config.yaml
norm: "rmsnorm"
rope_fraction: 1.0
bias: "none"
init: "normal"
optimizer: "adamw"
lr_mult_up: 1.43
seq_len: 2048
doc_mask: true
MLP neurons of a small language model. Each row is named by its layer, matrix (down: output weights) and neuron, and shows model dimensions 202-297. Each number is 128 + 24 x the weight over its row's rms, rounded and kept within 0 to 255. Numbers have three digits each. A neuron's up and down rows have the sign that makes its largest values positive.
A block is one neuron, or neurons of one layer that tend to fire together. After each block is what it responds to, as a language model described it from the Wikipedia text at the highest values.

L6.down251:108120134150125124135152153120136174075114139109108163120115129117169125133144082142141131097122141134152114140133146085096157145186094130131099118147136193099142116133112148149113119149133114144173162121135108116107134093121130120121133149148107118121120115138090156166116149159150150141
L6.down348:132137137107156139095092105132120124155142109153127112105153079109073152172147136142102076150142124093104091125122131095120141118125133132136144143126152134139108118167101125118153144112110089118128122124174155145096134131114122127129128163104097134139152166126108150112171125119157131153
L6.down379:189127111123108141150139094189118146167195122155089131133141104111090166118116150124157102139145120101141124102137139136099149115134113130132144143109148116139137126124100143131149098127107116126119085143112088131159146145159144145123126107117172107166113165129130137095078121163100141128
L6.down494:118136092139135145127092135120090105122093094108141087165110138160098154143116105122125130129119133115129155173132088127130126077114136168156090110107126112142142105154190148135124168116105104105131107180116156159104137135153123133157110127138127110170167123101115109115154141100138160103
L6.down497:190147070116165147122116149144082135184155134135119106140115155117111143133129093148143114132142095132121156152131161138128116158148073158119148146182124123134141182135149140120168156131102102141107107120125123133131126159103118112085116118177113070158134155145103153116118156134100131115
L6.down632:128130081137131119101107137103107115125103116154126130126127116112122119151143124122104143157103141132112140138165173150187151095110137152124156109166166160137123097139159124113143040105124129141145108145170113140142146156123097115117124165144102170117183097125148146152130053077137152132
L6.down680:132122149138156115162139104134126108144110154153136155143126153170166107146145108135128131161128150168082118158131126113118126112073131123117135100124110122145072106143116076076137068125126171137107153107119104090123093142081109144125113113099148111121123118128143143127108160139135115148
L6.down700:114143141100127146115130156138071160115108125143121110121129092101130141112155122154125172147132151113140136125118139133132149135141132133125137136131107133107117178154125164124116225112104104118123107130093147129148171123165133141129140117112160083134107143132116136122124113138128160136
L6.down868:104109147135124141128161122160152114154107128138150170145129135107125112082120132106110118108147118135124153133121166117122110145175105114107127139135162099166125164165132104141113163133132029039132124111141156092117121114178122131138154130131115132148104149150126132153158150144150111097
L6.down888:091137107114131087119124172102154169132116114151142111107185121116148118118102085145107084099109164124092127113076138137117184132087126126105122136130130114175140104170106147094140147111116204121131125120156127161138131094135151095136136132156117095131125125122112088126104127139116111118
L6.down1022:084124105102157136121103160141156136143099128103119137119118083098126133123092109099141170122153131118145138131164100130160104125189112143128070099146118154104115140136093152153148200134124102132153116111090117107170107131162128138135152106136146159091152115152142128124093110185148129098
L6.down1031:122147145093090104169135136168137158149124169106126123120106114141144136158088177128137111082137177135141131134131137136117079115096149114126095099189103114153199157136120187083102136115135109157093120139103121101118129156117165130106135127135166111097114159094090072132108118139120123146
L6.down1095:127154100125197103147095125146112122152144112073167125117134122120144114077145093081136142146091116119118178137147120137119150121115133127111126093166171105143129152126139082125136122111109154150130119111109099074146154148162148111100137147142153148121188162119125183085148171121138172135
L6.down1096:092092114117113109132179137163138157108131113127136149127130103125193129118131088149173106126095140113157112150179125119149157142142130174130138159075131089105130141135142103101132147114121101106107081123100083113130136121152109124095100113128138107095103176168126112139149072104149082122
L6.down1198:116105131113164121164115141150118129114105133131155134123145122111074144106105111153116146162122065097140095111119109117145152117197136103113158136168139125109121074177071120118140100127159090105125126125114135083124104121133146135112133133078169125147106096154119133142167124175115163133
L6.down1216:160157147141112102096148132150117166108157169111110134119122111135133099118169157090135127106106143107147140125138102122145152148162124151137119132094134145145124136166100110122101145156151134142155135135150118109075167149150129153140113138132137102158142149147089109119127144113144102112
Responds to: Connectors inside long names. Function words and punctuation partway through multi-word proper names and citations, such as of in Museum of Art, und in German titles, commas before a city.

L4.down211:168125139122125153148154119161138102157128105125114157161082120129090116145106115133134148161091133146092120158116098131140103111079123091138161138139129126153119166124117131124068053117125161149151136133103166154108080097169139128090120093140091142132080110148103129152108145161149124160
L4.down318:131108141121130147159123141144123078186103131170150121160167147101120127107103109157137114127155170073105155135085144163125120156154089119130127116168111115128179136150124059132166000141121119136095098125127117142170087133157096123148152128118122106115130152114116132126102121136136145140
L4.down485:153128145117110124143136154140135131157106139182102099149148136074145152104141126143128123146168164094095129119110143120150116162126085121118147132138081096145137150101157059121141000154165102127139110113133107147125112111130122107131129121117114106123140147120116131116120067140130142132
L4.down680:110082124115125117134172145108123157107154157137139139139186114124111106091114117126099130112183145144098140138120139086104130130109169162129096131136142114136133180153131081107068108127151134138149116129155104090083104124138063127175130107121101110134180122114129144142165093115128147189
Responds to: Row and section boundaries. Line breaks ending rows of markdown tables, such as stat tables and lists, plus section-heading markers (==) and sentence-ending periods before a new sentence.

L6.down11:121113134137163102157141124160094155138098165129177147157121127148135081124125124102142110101174107099128123130119132129137153081168144131149109105073136126117092148160150117109124165141136153120135126109138154147152097144129175118156144164113095107102129127159092170145128148155140160128
L6.down39:131094115105116123180102135143134089115114117097098130115092139163089146139069148148124145137160111120124166158168173094146142141107127085127102143082110080141110130077120183069158138142116128083118140126122109093131154113154141112135092080087157134136121124102108113152085123105097084100
L6.down140:154110154163121119121142144151143167131101135148125113126139113125074122145087089122095118130126135122130139129158133134190146134114133133109175157149106111120103068137099105119075140117128186086097106116099137124135079120145146126098111158124117114135155135127151141129131130136161132153
L6.down249:138132122149096124146089115079151119159112119109123096123132134093073093142193177123143125141106124085108107119141140144112063145098126143121113147143111168149104131149131103122143095117126153102146138073091201156117100105157112148152083112114097133091118131149167134092139160114149144167
L6.down312:107196156137084157130121120127112082096123106145162147161098086167153141113118094104119108158132077118095103100123122106143121139108119111108119135166117136115107138149124120118149113182078161162170145098143086107147124130155162112116098116141133142131159106131110137093153123116138134135
L6.down345:145091109091143123169130127125109092150075094179149129166169140149102105152125162151105131139133111109138154088195128125096125136130154163172149188149132109154127125133116125106150129135098099070105142113166065118164120168104126123116122094144109121126131172165147132114141130095106121124
L6.down442:114141124120112140095123101174119135122082114125119169138168139120093127139141127163144154054125188130153131119139130110136130096092164135159164115156139164078118145138150135139134122107136178138140140133147153155119098095128153122109114087105124177161061123121074157122091131109112140146
L6.down480:102116139156074136128139169102119148131128142139162130100125116097080112082129107113128124138124156138132133134112133125134098122142144145106104128130119113130144098191120109103146248107121122063141139128141118119143155166164129109152129143104138100102119165141117122089130100144122146138
L6.down522:132178137138141146139113129113112131099092102134135137175147079138136074168134123110102125214095144137119136144128169167123140139115153131110133134150172132139131204139131118185158130115147134115133105147108147102098176125132103144148101085157077088152168129135117142042121168130127124088
L6.down652:114140116144123142086134113116175105090148136111113123103127114167139111126104143122176134174115114116134088131146088104107116155156111145113112157096150119155113139166144136133151110119111134075102120137115129114093133087126094133136129140147152149125168148136083134137127132148133155155
L6.down686:149127075140095107102135103161104173112088153147094153116143137146130117146114118119111117060087094113103114125144098148120163111120149072143160131162117148160101096085115112143124122133156141145121127122155128125114132151153082134120095124128108137109140130147156140154135153172100134113
L6.down793:149153125127109138111073136138134147103108135078152144136143162077160106108152120130117141105109117115128096146109119155110140151096165138127148156103131171129134167159140113131128138133119134128120106156088140137166091112093100130159116175132121123125117148121114155117144162131146143130
L6.down976:168116091131085138103119170130128094121110168126130163159113145139161103178132086121092169128165184124155128097119127144086110149118151145085132102148113112062149088125145145096127109116099122123160091134147125159156142121138098093105128127118085108104116126154132143130108124142122117127
L6.down994:162146122136101114096125124132108105139113129152125099136096119158160113184142128139085199155127148164131111141126152101141113095137159129120110144115131079162134143174110126095137130165144154128136143144149124164106139152137113149126120124093097133118097130132107113133136099129123116153
L6.down1248:136136101096143140169111100110139106139086110130115162122101105148149151163148134155160162179123121137142154118119124100114129110103147125132119122099148148141129131151152158140128149130159126080149142135111107141136171117114163148133151119133083137117120138123130092130123118117145137116
L6.down1342:103145084165137146144099132116107141118099113140116125117135116085145102179150154160130129184161112114128135104140096127147123129171103174116093123098113164147126157167139095118137072089112130130129149099074112139122134134107158134130102079147129127092141121125152153125071116144152111147
Responds to: Separators between numbers. Separator tokens right after a number in statistics tables and scores, such as the cell pipe in football stats tables, score dashes like 2–1, and slashes or semicolons in lists.

L4.down294:151123145145138115128138138150102127157144137090135115110118098162114150069114182099148074128087123151136107107128142080151089154106083111141125111132122118121076172078144138144146122139148105152153172121118161125125122145118146149111128119164146145149148143174112139132090121124124152131
L4.down499:129147174151115123154156149158137141134118113149200102112169124120133123147104120051099124149146109139133101150155110143098140115124129145174108136121185118146115106171125156130102183113124129168155111111113112157135105160124147123159158108121134135122151121168132131124109104121140126136
L4.down802:168121128146138145121134101077145106136113104150144148165106167143149134100165126167123141051150130131117099126086143121080114117136178160078122155119121125136134162130098100150100058113117154142107107111105117108119189123126147141114170130115143129135119093144155145203126123145114113155
L4.down993:161167138137116145113113134112127108090098102097147132146127145133112132107121118102085113124158095139101112082080108127134133096146140137113164120169133148099114096148091140124124103137146132163138100115123098118149113159091111082180133131138172124155136097141142112124132107121126147126
Responds to: Inner name connectors. Short function words and articles in the middle of multiword names and titles, often foreign, such as es, der, de, e, of.

L2.down1322:119165092113079140131131135134094117088094141105100145083115125134111110121154109135106150122097100124137117108121124156146169125154141137139111149115142102134135111141139121115113176142085128114117158142117140139094095115148132155124146133123135127130114133097151119129162139136148126130
Responds to: Word endings and table cells. Final word pieces that complete a split word (corro-sion, ref-uge, dormit-ory), plus cell separators, digits and years in sports-results tables and score lines.

L2.down670:132138139128124084136143126110166140179194144143110131172122128128142147108094162129122133145108161112161183116137088125136127133130077138152132152159132100121134082144110078123122108147113162124135124140142097145063122115139144119121112126114138107133128184118122157163109114134120085086
Responds to: Connective tokens, years. Three groups: "of" after action nouns (development of, establishment of, capture of), sentence-final periods before a new sentence, and year prefixes like 197 or 188.